python train.py --norm_place="pre" --positions="rope" --rope_theta=10000.0 --init_std_up=0.0199 --optimizer="muon_variant" --learning_rate=0.0136 --lr_mult_o=1.5 --lr_head=0.0107 --schedule="wsd" --decay_fraction=0.901 --final_lr_fraction=0.05 --max_seq_len=1024 --doc_mask=true
MLP neurons of a small language model. Each row is named by its layer, matrix (down: output weights) and neuron, and shows model dimensions 464-559. Each number is 500 + 25 x the weight over its row's rms, rounded and kept within 0 to 999. Numbers have three digits each. A neuron's up and down rows have the sign that makes its largest values positive.
A block is one neuron, or neurons of one layer that tend to fire together. After each block is what it responds to, as a language model described it from the Wikipedia text at the highest values.

L4.down42:488472519470510506451507510492489531509523477539486452509448526464476485520495465475490471518483499519520470477495503515503519546487510499514490511449510478509469482498536522503489539519523558507490496490513465470493498492533486513521484512485477506454507480490528538484527478514520549482
L4.down432:518494481483528495484528521481505520452513511517511523531506486488527535521525499476507551484480493510537499498537457506535517502499491491508511487466459522475528530535499525487506526471502543516498483511515477533489542480498502534457489556513531489529509447484495473467507516502515496510
Responds to: Compound-word hyphens. Hyphens joining the first part of a compound modifier or name to the next part, as in well-known, high-speed, working-class, Jean-Louis.

L3.down210:526493510551516498523527497469488446467514488494545527489487488549529528495475490518470533511508447512464480498515472481517509484438514482496457507510496509516509504472505508533517510486488463550491491492528495490515522532541514519498490497518463487460513520528514509490538492496513515472
L3.down380:508530498523448510494470538477483476457542521512481504501517464510502498464509500514516516523471508510503510472557488497449495533485528506464461504493504493525481518487469516485480482498541442482488507467509526453527531507515513502493529503483467498489508529507513499507494511523473492507
L3.down916:504466545522447509471516533474531492510504493516428507502482491465549538486496465509501506513540520488531532516518488500541502504502522539491520528462536510492503449540485495542500542498517478549514483536485501518451486496521486519515488510478485521456501504462503500509503471516522488508
L3.down1274:477459493556476454493514569495474500499484511506526482482496467491499521487489526488515474484505517533517540537459511454501543447558504486483470498494429447513490512526488495535506500470478545477529490588499510468506528485500515508514495521479510545520521478518529495470494525470501485473
Responds to: Name-joining connectors. Hyphens, dashes, slashes, "and" or "&" linking two parts of a compound proper name, such as Gardner–Webb, Florence-Graham, Securities and Exchange.

L3.down44:516495488476506495516501479495496487472473502468488497501553556467457539514520513521518546552496503492535481535507501436486546505558490520492517513523521489483493547490476505490531509472492503486504524512504516518473497530509534520458499496545474504483526512506508464507494510536486510456
L3.down216:482491519509490494536489503454496530541488476502500508499547494488512520449510528501509538524582498529494498485518519531519533495509541441497466476531455468476497534504523483506516510500524499518528516500502515491511458499496499504494530449506495503499531517463455519523492492474442460452
L3.down415:477509509447482481530493542524497518507471476563492535459522529516493455494483481501503502543543467511518481517465454505517472489481504518510488470454494436531493471522498437473508481482514543521512480508510493500531509540457490486494497511497515461510490503521484503507475515470484519491
L3.down622:448512476494525497477511520535501503483543468454448494504513490513551485498474557453508522518501563486528490523495480495529491504508485506507488528492484538504538523517522476530502487547502485506546514510492518495495485491488448505511490519506500506507488487536512509518500550454528456490
Responds to: So, not, degree words. Mostly the tokens so and not, as whole words or word starts (so-called, solemn, noticed), plus degree words like more, enough, certain.

L4.down102:519499515508464506471469525494514496486518474493502469471523515543467497484477487505464517510492499477505488453469521524511512473479500547518479521479487496508502548480473490485475488494555497486462514485528483527491471499509516539484477533510493534515510541490493503482515501487482502515
L4.down1326:488478499526466538497485471493542506482496500490524464434527513524506490496555518454503454517503501435509485502462498505536480481501494495489436494499493538496509512501501492521484464504542567473500484524463460493479530500520516532485487522476495516515483492505544486497422507477514523500
Responds to: Block-ending line breaks. Line breaks closing a list, table or paragraph, strongest on the blank line before a new article title such as "= Rudolf Perešin =", also row ends in tables.

L4.down587:481508459500506507520503483459530504541493494477539477475503515527502497479508513502493479511485514482458492526480530481486460506513504542504552473422490527503504555503480521465483493499497465494501517504479506520492500524489498510511506489478505566512539546482509473498446483438485511480
L4.down854:475498482511539491516484476517542526495474481482465506500506510516494497490480496533510475528500539535489480494536509484523525539540463507501562496477497448515468508497516493455544512528511477486492482519534520527512481495495509485479517447494427567517501498514525520523467493503512492515
Responds to: Adverb slot before verb. Adverbs or auxiliaries sitting between a subject/auxiliary and the main verb, especially time/manner adverbs: originally, later, soon, often, eventually, remained.

L7.down257:511550485465507524522473475512484516487541509510489503487489489526492538525480473490514523561499472504563520496487517428435534488541493462491482514544474515490506509450477524526456476484541496494476476510490520519450529506527500486538477456492513471499520517543550500495485497495487501578
L7.down567:452504490472530549480514503501498477522523489535494533505493515455512500504506515559505503518475495529507487452507480482504535545523493499491496498505451539495481529519468523485498489530502502504475492488534495537502554546551506497492506529517538499512460487495510495493522516491474509505
L7.down595:465481537472472538531505532486539480489480481480510518490494479485495488495500477509505503483507512487480517466459488521506479530529506537505440525528537512530527492511500495508515471474503486488528451514511475508510491509467453493494513533511477505512493461464497494543448505546433505487
L7.down630:484537478459508468550445484521494486521497495482516540561507495480492514549537445539478543504533478472474487491470491510480476474519497500518496501502506507482507496498508513546481520457444494470507543495520500516500495481490434541514555530508543490502489528495484526537489469493465535508
L7.down806:508538501466502495516517495466491472540528517482509455492535476530518500518513482544519518536478482522503514516515490486500492520533503516487517494522488502513519465495538491515488506489489541576513505474482489470528451464485520513480504491492513522478481477484509482445522473532498517469
L7.down821:509479452475471518499479525503465475492511486488485509481511487537470521501476442493530541526517508526518488479541531496504477466500527479528524504509483526503516511553510481516463526486508522517532490544480495506482525474484506474523526527484473537503490505499493465491468537509479513500
L7.down1044:516483504464524508460514492478533487475468498469504493525451494564510557504542497472462474480472506514518511473527505511494479520445530501485554518508499504492518469498460488511496512482510502535447527490448540518493484516499534501495560483518542491501495489483510504531506506468472474473
L7.down1069:512553530467506539484504500510512511527519536479506519500521530506508472497500457509524492500464484495533484521525494514481489487550505515516495511512488489551546523494521505508490486516497528525485505526439492453510514504523498520500506477520508492525498516483498497542490477501510526483
Responds to: Multiword phrase middles. Middle tokens of fixed multiword expressions, mostly after "in", such as in spite of, in favor of, in need of, in-between, on-air.

L7.down115:438467536487482534507495526496464514498530483486530498540478525523538467469488485538485525533490495481526529484483523516565486523510506490445502464527479501461466502507539567526497472510510447494528555455459533515530483503502470486479524510547438474535540499479498492474512492478476507492
L7.down360:510514520528484528522523491481529447484485481507475467500488531513485498508509485499456546535482529525512519499519479511503494496480482523516517533440511494492472476522490527509465516534445492502513466527507461492482513519512490496537465481514527479493541515514501531462552511459502568541
L7.down543:514498489514519501471541507504481456497516480499487484471472464546507504515491473518527508498508446460427495492479529494481507484510539483504528490514480509549477488533547490500491482504485500518489553513447508497490507526526494502510461491472534525506502490482508495486482498485536535530
L7.down664:520512513522412490509479467500488510508536527437521497485501478499497518497499522514473499504497490480491492500511469496443466495484496522518480492507496485514483508459490482508543509530461470557520480497504471520492511519494461511516537470514470502487474512495530505506505515501477489483
L7.down697:508460546532560520533515490509520509514492517478483451513525513503517518520493506483487457503482469501525437514458484479483479478523486518526448493501484524490475515495456477503505529517526484509553449503509556465518527436503499527509503510498510459509489478503535504515485501529511513487
L7.down956:486487464489490475522444528513472519533510518503510514472487505501476524474472532513510546481490470478494516486526504523497535518496539479500482484444540478498494502496504488499501492528478481477467529452486497471478488542488495467543498490498545525475523474504527515526493499528508510503
L7.down971:538495502510522433492461523476465464488508480470529522501531498531524515500519493502486460498482505479500490511501502484523528491525490494517507502506531446519502496516466515512502509499496513523510481483504465502508467482528463489488452468511520503517483474488509540506444451498516468497
L7.down1082:507511472501528487512479517478481516460522544522492496507524458491493504499529512535480478514485471496474490533514461485464506495544497515459526454529488482570451508487518509540482469530467520558509448495532535495472490515493431504468489453499521496485491481531498471457507505493465473512
Responds to: Mid-word name fragments. Inner word-piece fragments of rare or foreign names, such as bo-h-ème, Ju-iz de Fora, Le-bl-on, and occasionally decimal points inside numbers.

L7.down658:515473531475481490491527485457550505505522509534523521512493478484455465517525494525521503548526516490522471471528467517558486481516531525484511483481535491501515487530514483495501507516512506464487500486479491480526492503517463475474496510534484510517517496516498496457484515497486512474
L7.down817:478504482525469500473495530507531486472493501505506509497499457501470498490461483545472476515459547499523482488499537509511487554538490528474497503497524479484553496505508546490496488518521514533523496538478485477550536518539507495511483461501499488542507490528522526483492518507473517537
L7.down1084:482541513500485518515518489483482521468499461525460482502511500526508523537498478518586503498516524536510504462510443507471493488491488514507452530493506485500487454534519512514507460524508503466477465412517489536536533483492531519497479502503497521527490536519508513558522525500514517495
L7.down1157:540539559529523497483486543513492488487455523503497537497503496453523505530509529466497484458548502493497482537478508521459514487479558529503524480505468489538495526495489496524499512448480484530533518513496510510448463484495452544546465501491477482474528446468533507484436491512490445506
L7.down1174:453487490494499525546515475471508485500508491517478540461503495539429465529495478464512536493558527512460515497511421507492505497514519550494441474429536480501488540518523503499502527522486495520464517489550500510521485487495481518547542533535520525466508463513495478522536521511498465484
L7.down1175:535483532492510488486484569482498554509485473517464520474476497546471468462509495508528504546532539499504517517486494477538493540502531484470497479511463476480485518503478476445526491489499510478448484485465504498540517509494483499518469517498539495478529563494430545546492500501516481488
L7.down1186:522478487548487499521494499512496486526518539509492514534516548485477486519492508510481556477504553485449556475491452486450559478485511514513484493499474508548483469516490545471492503496474488475533508502513521474459490453503498485495487501520541481475527498473516490508525504555493500516
L7.down1347:458486528492509499519509478486503529465528502491420546504518510527465466532498486473488490464509527520539501482456489473496502466492505490504484523511555498508490538505494501513471535450493485541516499517483486466486510532511476511478542498476520477487507491508535482499479518523518510489
Responds to: Main verb after subject. Main verb (or infinitive "to") right after a person or group subject in biographical and historical narrative: joined, served, teamed, made.

L7.down95:485482477496531513485546538501518523479524541478527463481510496490496495521492489484527431480509477487510484514493504503497496496526461516526475497478439516504451492484457485500471475484500523487512461500530482524470529496443539536466505453462482515518489511478532480479509522534507468503
L7.down164:532535469509499477462477495515478467482483515497496501504476489480528472544493532522497502575440492443483532470469562483465519497529504508491508453529508500510462537473537508505566472502537502522486529499500475463499459522480497491478510502474462513468481528475495509496489477485513466436
L7.down435:515537451456490448513477502465501526518544514485521446547484492513486505518545505469479504516476493504478507501486500513529554522507521484484507485475459472542516531499510531496459509489504512510467463533505482508514473475495542486513520482478493531537504488503494501499495504486481513533
L7.down580:508516493468472443495483539493483479531492474490465538465531468496500524544453525500501490457463462486479468508536474486459492440506520512485438503465505511519535503508514521544551532500522453498503517555515500536505468492512515497493505521472479478557520480479484468478491517480511497505
L7.down1090:525488510499494475468490489499473472493469481475541478472448530516498512514478533501480487508489546510528483470493500446498582553526494519540489531510512501485551530496483501480533449499500507521479486539527546494513510491518523519518502495478497463460489506481523504493499508488448486509
L7.down1266:484490524463536539481515514530510517468484521517528466497463504500491508472508512478516504532450468518504467530456508494517546491468485476465519504474488509468485511508485476500505480522501463507512473516462486480529508509503518541478482529508491470487507517516507472499509538496486484526
L7.down1344:504521506512482495506482492504472487527485537493530484531520522474485502471514538518484501477554491464489530495519486476475512477518501518474480498479498457499455500500530477483480473469480491460540491445521530498500505490463526521513512472513496463490519485461506488478496512488523484530
L7.down1455:525492503466528511549518523520515481503475488446504562488446508496516513549499533503505488555496494507519485526516484510501489492468512542485500473477492510534514489531467524478487469511573515510488507566473481461513494515476515553513454511473452469547485489479539511513511498471469525496
Responds to: Take in light-verb phrases. Mainly forms of the verb take (take, took, taken) opening set phrases like took place, take over, take up, taken its toll; weaker on scattered digits in tables and coordinates.

L7.down254:546489493505490526503504506494491475523459478529485511473493488525499493488535497469525469557496470530493501488480496500479450480508459485484444502462477478521529474521501446536506488533507478514457511484506505501512481499493536482444509499469522533523524504491546537547484475485478506467
L7.down384:487470466470468471497472485528500513514520482481517469458549546540492517499464489500484514532523485487483518484494498455536521534470544517520538472493565512498470517497506466548547514522504520494500489476502491486522509553451507468467483518488475483546498479470473511444525507504516543467
L7.down576:511489531478516519491538461516477539511470541523470476514525509492540510482510440473513481523519499499496533508461504503491507514511564539517517503519510506523524456491499507490553507475523503524461500500479472496514541489514493515504480480517482526512493502498454528478468484513500491512
L7.down609:484474514499512544534478521528524526504466491513495506521497526474503513496500447505497514517489533508490502462492481509480477523513504532511472510549525451528509505555490474505508518509518504493514499520503460483507470533497527518520521491489498496495514476461480532500515516468481510496
L7.down818:503501505469510520497468464504502560483514474511469523474503491456536509513503494511486508513557498471504463522498484524523516507494576500497454524499465524490468448512523546511493508485493480523550491490497506469525490512508509539504492493500505517501492511477535510543483486473505520486
L7.down858:524515541527476508470492540521524493509490529502527490543484499472503503475447502471554478509490534496461494534482496500519507521509497522493467497467502487510522449519526492469504542489499468494491483513481474486493456523471504462454504495547466501502476471483449525498485506524473509503
L7.down939:492463462489508473515494513490512490455476548521490522493511488499482498527535510467487528485492503525510493433522525533529485538515487532521463522528517479476505456512466513447500526486499494513489521469511518467531481491506477486474507494525474494486495510478488542515493487472512464496
L7.down1380:574472471472493468507498473501455463512482513496443564523458505483520501529475478517521519549482493505463487508516434499533494494529488542524495458468479490525532486521462460516506465544509502513512522486501475484527509510522497533482508522506475493486540467485482529478526529534526510493
Responds to: Mid-word technical fragments. Word-internal continuation pieces, mostly in chemistry or biochemistry terms such as phosph-ory-lation, glycos-yl-ation and al-de-hyde; more weakly, pieces of foreign names (Ch-apelle) and function words like to and as.

L4.down193:486533476497494517505480438492487489458489496495482473485451532506532536495521511481511529486539490524466510482494521506520503490532519519513468488455484556535501477553470521465486433489454491549459491524481491500526467555466505495511497476510512483506524458511477500483497524503478479533
L4.down591:519466491477509526550500516529493432533482487490491448486543532463519497491511488512454506517461521481479473537521530524500473523491467514485509483443544537504508456504446474533519495508487541507464541445473509523507479503500509464499477515509517509510460531518519492477484506485474553473
Responds to: Mid-word continuation pieces. Second sub-word piece of a word whose first piece is a short fragment like E, Se, Le or he, as in E-as-ily, Te-eth, Le-ona, Pe-er-age.

L7.down421:525481510478506491510514437491480520510468501498508469528497484502514508576466569493494498493517502506508473488499458490459501470520500531543531537483510524502487467490488491462508493520476483511493510499524461530499511480503481504486452471553465484465526484461512501482532537504516523514
L7.down529:491520498497465488488491472488505521477506477480469498530516501530520520466524531468464524501497495519528492509501479494449475467485501518453488509533471470493504507483536520517483526495519468521564524552499481470497482489496532544542557504497551511568480494477521509526483481482496497503
L7.down719:488480480491468477477508511488452474473492484509489550499518490507492524477497501544525508486511459516474497499493462500471498520469508547494492483447484503503457495513470491489487492494505488518488526492496486481524506483496529440511506507504480496511523448554502503515472502480531517472
L7.down720:473520507532475542518479530460496500527511460494501498514511527507534441490501475496516522540525506540516473471495516514497522501496502550498495530533531549478486506521501530522526535458482474473507531477529494490426505543459470537462466501497483545510516503523499520507490520510528505461
L7.down745:526478532468463527534550502510500500504536491506476493530517471508506572511474472460498518517485528498537481466505505526485493506500478437502490535464505470468481513470523522517501530488503524500504535503496490544457546508519511498434479532508495509507481470502455497478489545533492516509
L7.down873:485509529507532470496507476521450482502522471551503507491476538505519489498510523457522468588517501505487463522534532516487462514480468478504513487471500527474453467502498470542555506529513497531480525497516473557463473533492535534521487502507501523511496506522457477522458493495519446500
L7.down1032:553467523470527541512455494516505523506498499530492493457474525523487518525453447506477468528478462487535496480520483507486537478508506458468489484499487457515487454502503487477479440507459519501519507495543484479499499498504506526534504532513529495530481490549507519485478484517507523509
L7.down1247:464480530500503468483535483418508493512515513504534479488532488484542502461512478525545520553489467543469485535516505501539497567471486435485473497507499518509536495553496527483479513514530489503475498507479534498481498506498492514468529565521530493489511498531476505495477478525521498532
Responds to: Compound-word joining hyphens. Hyphens joining a prefix or first element to the next word, mainly after non, also mid, self, half, so (non-consecutive, mid-1986); sometimes and or out linking phrases.

L3.down331:498491528513500525498492473491496476505501461526493558517459496480485536491512488489506505517476510512525470465500480538496454474501526530526515511486497471487510518504532478485518489496496467518510546473508506531506532469481516508503500470514475524512515520538540517483531447470508426496
L3.down464:508477505482495470521450512468539478477486497526498527499502473510510499486517527520452479515449519512505497468476512513497511507527489482502498478527497514447518491490497519489465515510544502506491489478525525499502510493518516487504536494509474510440518517572469541503493554485499449436
L3.down723:547517499475504496484496526536492510510463469512480509505462504519525526499469526475501519537500487510479469474508538517480490515527507511515482534498489506499490484545476470495506470529525517487470514506498499516486482437518523473529480538480532537507498520487525478560488493476497507491
L3.down1255:512499491522495506508480468497506467518530483503515559432506515501470471509493503538475508502437475466458499493501483487489516482503495519508500480470488505504499502507500486511471456467484453526498489534487508483502521535489465511508498550493490474570491466483498470481498491489480542506
Responds to: Noun-phrase head endings. Final token or word piece of a common head noun, often after "the", ending the noun phrase: drug, material, orchestr-as, ranc-hes.

L3.down108:511514495483495556486500466492498511495528490488522521487520446506510484525497492515498522494461502507501503505530525506503455500469523558513538483503444488545469487517511476481492557522545504469497490503522531556501458535468486500501504472525464521516491479493481488487502511530512543481
L3.down142:440498509472488468502527502525517454533481483511485488482494491505516487534532507521479507498468497510471499517487531478454478496563522530496489476489539474502513460521465457496497519499491478508466498498528497525481450485512470528505503495457497523466471494513499490449488459513539494436
L3.down709:519498529494495495452516497516526490457486517483502495464489488507511485550487521533512535489504545562496517479532479504520455524492542521532520513515503471487487461545465526504548518482496499504507503486496522501508499489498497513475521522520533548464502496493498454524507482489486510489
L3.down1041:484494481520528518509473499484510526500512518470518523533482514518497506467474507492542478516506462473545496496527487482482532460433482530518543500527483500506517475507501488515527522471460525534515474491518502500543518517480507487474485553465552515503490469468489577551470466501513515497
Responds to: Second piece of names. Word pieces right after a capitalized first fragment, mostly foreign names in tables and lists (E-w-elina, Se-ed-orf, H-ust-on), plus possessive 's.

L4.down401:477517508485491505491471468472541534455487496503515491492497470436476488571496514454512450504513488489496506544483497501546498452480492487533500465523544461505481493566473490500472536480537509534481455488463490493540484534514526486466539501491474490542470514497481474496523502514474519511
L4.down989:508526486505493467527498551534516515507450440492509511531548476513478510508499448522463524557502501525498513477500539484480529518455474513520551504519475496523517521497530526458479483495527525499481521514463533526503518498478486494487499468521460468536496492528444486498465498519539501482
Responds to: Token after "in". Fires on the token right after "in" (or "In", "of"), whether a word piece that continues "in" or the next word: Initial, in line, in part, in early.

L4.down336:468547503497516505529557518499423510468476455525500527511469491493492510523477470510459481491479491468494489493440470481474511469515529487487537530492502486491490463489471471504469479512488439543483496503514472542505475511509526503507512483483534495537461528501498512482447508487487514507
L4.down635:491515466539499533488518476527486474449475441490500522485536470516464518486509491488484480530488500494458549504488467502501503503508557470520500476518454494490512468516502510540514484488483479464509475486515497501504470531532509508506494464483494457527522522486467485513532531443473473532
Responds to: Date-span dashes in biographies. En dashes or hyphens between years or dates in life spans, such as (1880–1969) or (15 March 1720 – 18 July 1765), plus "born", "b." and tenure "until".

L3.down472:474498501486518498492493519517441498504507528530482490482498506511545484489512472497462525505509517532534477514560507532477479492575487544499501511459500542467499517494499485492455518486460471547502509518496502477553504527530539502506474532504477485511474537475522530489528512470536496487
L3.down525:509531470506505514490521501459492494576528516482481467475521478474476522447477495484509493487524531461454501525489535515513456491500479472464512508542456517502487513510464485579521496530490557513510515476506503505450492501530509538506491524495476502479488521487512478492493494509488495530
L3.down1209:503515489470470516484518490504492497508518511506457464465535505489471477527490523486522504456464548524488512503524512531526496497496494497476484491483486534536507510495464512512486475516508449533448499538440534522496515468541479500509438496506493501510480522500480463495513518511532503523
L3.down1435:472503490477497503504457490472518496503517515508512512548507503474478535499503510506524514441508471504468538520482477486490506479487492517534504507483514482477478505506498536538521505490482501473505531468500469477535472491470492522475484456488521533505542471504523500487493491444524479469
Responds to: Word-opening fragments and dashes. Short first pieces of longer split words, such as be in beak and bequeathing, so in solemn, a in año, plus en dashes in medal tables and date ranges.

L7.down7:505546508518441516528475520501551508532509470499501455502509497519511443476501469554501506468525487532485482541499497485509475473485486477529520467511536489476518485490444479499513531522516544517490501514500473549486489489505544491512501519509489523499533457533495488504491526460481513478
L7.down163:531503547513526494468517521480510483479494478523444511520491519516499504475524498499505540471492461480470506463484520518514502503514535492496533529541523536461477521497517479500523544498471559491491529450521525450513536506478479488506492494511471513453499491484486534506485496496509541503
L7.down169:484480499521451508507524488494526512484556500483505507451494493515502485482516493484480501491526517508476444483486446471500518475497502478491554486506526510473537539527454487509487489531514503499492450451571519494530467484499480494467492544467504517521480515516514524497534479513547511521
L7.down369:539480500507500459495516523475529503497539506568554505486497491485522485515529493531519524496532492521538526491519501502506479496521514487513469520476493518452468482484479518532488520509512515482475507542553496522487509546515559504520478440516441510475487531531481518501503495519494506485
L7.down1112:519516451441506519529549509497523511455511497471532534473556515501518487474499469479468513511499457504457522529510484455473523494448538499507496507510555541500507474492505514505525464489503516500511479446508478523481520519519547458480430541518526468499458548478449472480492464500448519517
L7.down1214:537502526497486496462490501524554515505476513496544458493514529495510514537496507499513559423505492522559460486509507509491490495519539499494479484478501518465544521501481521521488508486545440562478517527505498505485537533518497503485504479545479536475497486501537487477503487471460547488
L7.down1284:464480472491496510535501454484503475505510511525518485547487529482441540504502499526517540509492490482464513544493530522518496512481512514520503551485532527511529482554493486520498498478488480502486491500506492481500489509500482501474479523475506484508512475471489518496524508523506497517
L7.down1287:467504532469504499539471481461520484510526488481488527484524519546494506492518498505505502514520528522505538540499483507518537509490484502462477474495534495467560490538502482492527521427519508535485530504555473492516503541505525496501514490510467471503492508517518548549538529508484514487
Responds to: Table row-end newline. Line breaks that close a markdown table row (especially the |---| separator) before a new row in sports/stats tables; also "No." periods.

L3.down123:529527461564458539543486534503464486510487490448466561496520549493494518518515491498491547536450509519483487499500526497467452484529510501498522488528474470496470505458512511537517472488499446505484458503494497513484490526519466488508476530493495546486463525513517543513493486500502487533
L3.down316:499513472497565503532538515489503532492469478516500488477506502509472511486494500535532532524464517477505514476501534487534497480526475521548484468529474516469523468476488510508446528544528490465498498469483531523509500485468525515516494511540469509473506456539501466474497521523525491497
L3.down488:501514496468466519543473495509520518495514514518463529501538503468471516481528468504539567515496533521543514532483485519483530496456555487516519504534504468495498478517477536483555491445537470465496477473515436473484519488497502445449523472519499493509484476523477493499473495566518473490
L3.down1016:474479503509492515507441502525499528529508488501463477446526513490534483514458484513516492543471481501489497550481439465498526510498500444525468507545540458500512566531501505528536535502512490499458516488475495482531512533493504516474505519531527521497493495502508491535488448489473421530
Responds to: Paragraph-ending line breaks. Line-break tokens right after a sentence-final period in Wikipedia prose, closing a paragraph or list item before a heading, new paragraph or "- " list entry.

L7.down680:555541488467478507462512490492533451459529468478493530581514491464476497484501504496474501497491499480488473467520510531499459523487553490447542491461504501507512480513491506529500511462503472475503473472511521528475499526418508492514514512508509515480512521481473521507489504540481497490
L7.down811:515486510452529540490527478534492532482502471494547505492495478504491516588477505484471474502505486483536522521442486494514496539510490497541455506520521492508486493501506476509473541524509492534487496482505501534523474513527502490460517482471467488469488472542471430493499495568526474510
L7.down1248:496538526483498487467500496523509533490541536485492510475499505551504504502517504499475493472505477502496481502459475497515515490486484524521489485504499479472531473488471480508497528459495480491429503518492503508455494494531500502519488495521494539483502482474509516503490503551502437468
L7.down1338:530565501535517534453495531476507509509507511495526476507487523456523489493480497481464470479435524499496519544479506483493493508487547501468527564506492509553518503501482499499493486506492502506495493455511493510535481507540481488450498545461512547550508527489479503508474491474489506482
L7.down1458:486475553487512540489445496545523487487482541500519487505450521464517525500499501532499466493549474465441507533497490534492509545508523503560483443513469479480550489489490495496509522509473475484501533492536500512503489536517509487505520518450488459462515498558536524501482488511496540501
L7.down1476:477454534531502446543484492514491500486527500536551521465503495454488506486486501514530566502509533481473474518483514511523489481481489489475492474466509510483499487511492438485505502541491513508526496534507491527498552493498506502515479509559492477500537504447467508509526491513504486521
L7.down1479:514513474469500507488529495511498505494454519482496491457465521449480524507492504449518517454489472504461491570493512532500481479488524493574482510524491515519534501521508450498489478500512502500478483474514516464521491497501479477500484537497473463503484523523480476485506497506478485509
L7.down1519:516493482493488534489519508482485509562456547499508497482538448443480473503485497473508546489484514501507509499520508520512491499510507510513493486499449471495482512506483499499491456491507485489521501528527500461515480466513481486503497531455499525445515526474465485481533524495518504475
Responds to: Kinship link words. Function words such as of, was, to and and right after a kinship or role noun, before the person is named: daughter of, first wife was, second of three sons.

L4.down287:506489465444464510488472466475463491499521493492505470445492489492510495453498490462500534501508468485500498469527498511463505492484520484473532509495477505524485512486437517493530496487507526495490479496475485509525496571487515487519469489472519514538535562521503467475487472503495524499
L4.down918:458534469481523464504508487521512494470507491533528491480508557519493481491447497501496491512481536531454497486521467484508522506494493538513486487455523431498503472517488510477443479470546504497497485470436550513512483468511498498514513493502492539581498519498551498551504499490527488471
Responds to: Verb after a subject. Auxiliary "do"/"did" right after a subject pronoun, usually before "not", plus other main verbs starting a predicate (died, takes) and clause-joining "but".

L3.down59:452527518533526529487483550502518507455472516508550485476490488494564509494529475471525497524521522510458483520505536469495494480545499516543446523537456482510510535532458478536557499462446509501482520502476510536496464511473503478515507519509528482501484555497504532484474481526493517486
L3.down88:482533489495503504468496568487523516478466497484501475507480536521521519481482492504513528504452506478505488524526501473511467533515505487438500500532468499507525489471490559492506504495504515504478480526490513497509517497479491503486477507497501482491477530449478504529453503470477496508
L3.down1063:469512520460474481541486475528486500516517473505481510535531505486502442470461507464501503537487496528488556450512513537507503535531550459438475525486468503512486520508468472514459484494491512478461509501543499527489478501460471510474436470532494489518508509516501505515505528504528519469
L3.down1067:533454487497500501465501518502487552515483543474496440482538510500534519492480495512505502510463511494503511509479504486494534517515529501519548506508482464510471507495502455483531457480516493529522434490488463487480505504524508524526521496477523501513477517529531480451493471529499493467
Responds to: Light verbs taking objects. Common action verbs such as take, make, help and gain, usually after to, would or a subject, as in took advantage and making his doubts; weaker on word-pieces starting section headings (D·ate, D·war·ves).

L3.down434:476478474506504501492483494520486536513481500507453469515488467545455520523535453486493509508477454509508515506511490517553519490450516494558484509531530505498512495494544475470495512471496495488481531529517513537514491487506489479475504503490499470438536478467512526536523512501500503542
L3.down500:482537489517538518523496504487506509469520497504481525499514501516506488529498450475525514519520494509530545492486482475472521466496492498517519467467516518508505500540506519512495505493485453486503494517503502505462509516516526529458489469520499485456466508489461463521488488514510492478
L3.down847:473501462526498517483462459507495501464553464529479491494518519536474510487518480507459526509507505505452432504505507517496498503509484502477498503429467481497457503483512472489513501490488450521522485461496517472487494556487522523479527515481481497498510503516486493500506532500439481458
L3.down1037:457515493485509506517515511521512486528473490513528475474487493508483493474499473470488500489500504519461471525526501517481477502528453484516514503489480481504527482482487513483479468471493500512490484475494461474497493499537508461490519533473530513543511516510515524506511503534462523473
Responds to: Prepositional fixed phrases. Noun heads of fixed prepositional phrases right after "in", "of" or "to", such as "In addition", "in exchange for", "in order to", "in charge of".

L7.down256:489510499537540478472493497529501519496492503502481471492556510468509519491482533450526480483460549506504456546514504517518532511502474506515563484499461504532518529516453525495539504530450511536561504485525483508472477455515478527496531526519509540529523482491476504503484491436512507473
L7.down378:494462491518502474528514537551535550488484484467481463501502527522545517504500520551495526493489530474492466531521531472476510452522536475525511485468489525520503516464535508500479504497511498476531542496534482498511498497515458469470508500460534509435514481472552533511460543474501526513
L7.down499:481477465506481484521494540476495495484540501486520492539449514490470534510504457496509514508484494540468508506499530510515494493488531504487508517491488478472503478537493495469495508472527511519543495520477479513504464501497526454530528590525464516476517489470518496486503478508476497506
L7.down614:512510482507491500488520479481513529540504474522530477479482456490455506483523497505484516490511454495465461473504484519499487495455514475465514522482444555506514479500500518459521523472479511495515494510495540495472480482537495520519523516514539518510516488502518481524475501513487471520
L7.down691:515492458516503488529503491505498482479497491529520495479446512483503523456539524481525488439500490538507515507522499547493462481506552452512518505484517527531497463462524533502562528472472497501457506532526503520507502497523505508514495490487485520485535499521506492517506505543478498520
L7.down840:529485469499519474473498519508526505474512488547550476478520480469481516487501509512492466457497458458552512497511516514505506485480470466518490509489529487529508520471474506452506491490522506472474484503471512499478489479546477497539462517503503517491488471486532478492460532526508557503
L7.down1241:452478464497470504470534524502504517524531510484467514486498497510500521495500477467500502489488504494462522501504527491496478519470490505559508481494500535537523476495509494476465521539500483523495522482460493499460491496508501483488566520499449519482509530529515532512459522480500503451
L7.down1351:484502477485521454514504504468490524544484476490560526513499480440495569479496517515541544493491504521482500520444507525505543495504485462481501521559454536528511531503511477488506491470559517538524496486542483485506511482500514489507493512496523533494499504528474525498480508439461540502
Responds to: Negation and finite copulas. Function words after a long subject or clause, chiefly not and n't, the verbs were, are, is, and of, as in "reserves were declared" or "was not fully accepted".

L3.down249:500468498504500496483457499500513462504563490464511565457499479499511476492473502536504488552473469495516501521472472492541499519529511511517527504504496453521441512509517521481495470498510501504518473477476509476528499517558484466472509431471475504480531506490510487477469485510505510535
L3.down634:502451496516456517502526481480521554516490474531512538483493476497497523474525453480504482537516463476497570495506509474501487518532507474505567486490560409484496457495543530463542525498510483517500492500430499514537489444456497498505486503499516521528480521513521494484488518566471518504
L3.down995:526508492531512504483523521491498467506501487517526513477501488478489512488477480491532548497486488489509477525524526513490498500508498538517489436518473479517514506524472528458497511506483500530525484516455500523512525495486477469460486521509511463461533488499495487458455486497444542487
L3.down1194:474464494507506447505484490527514437534500511514489529552541479543528498498522495495498459523525480484469492494481567506469512519483519502491476519522479489506517477493512483509487494504498502508519513489523527493514539450488507487515482519498502506497498539513452550485524510509512514473
Responds to: Main verb completion. The end of a clause's main finite verb after a subject or auxiliary (he, had, has, to), often past-tense endings, such as petitioned, considered, co-wrote.

L4.down636:493527516481494503499486482527498437526494503464485546501517472531515517493543497529481496498505482477458483471491482506491513480508473509477468445461460506478498520512460459540538517484465515464534502492455505474521485510553546475519464466449477463503485500503499514519484510534525506504
L4.down1370:556475502504518482465469529495474484482487526506507488527529515493527531530483509464502497546501508492476482495495472458493493490496479525469535499506476478506520497493500459539464495502506506500526489469508457506508477466525507484476480504491524511492513502473516501520507486481461540532
Responds to: Substances and materials. Nouns or final word pieces naming physical substances in science text, such as material, concrete, sediment, chloride, nitrogen, helium; also weakly medical and Ocean.

L4.down131:485474552482494538466514476481513498488516490499493499531485461458479459511508446490521510561468513497486489508516518489523447542502559509509511488503513515466533486516492516502488504493442493507558432480479494472500528494483532514488493533528530507492504511484473488472513525499471524477
L4.down1505:478502484502509471526528535532496510455475464517534509445491464496493526511520529529527519525503496505571483486492485481512490507552523494497471499538496464501511507490494562463509517513524470479505474530480485515479526487509485449471483484485525516507512513510486494508455531479484501459
Responds to: Main verb after subject. Main verbs right after their subject or a modal, often the suffix ending a split word, such as wat-ches, follows, contested, would shift.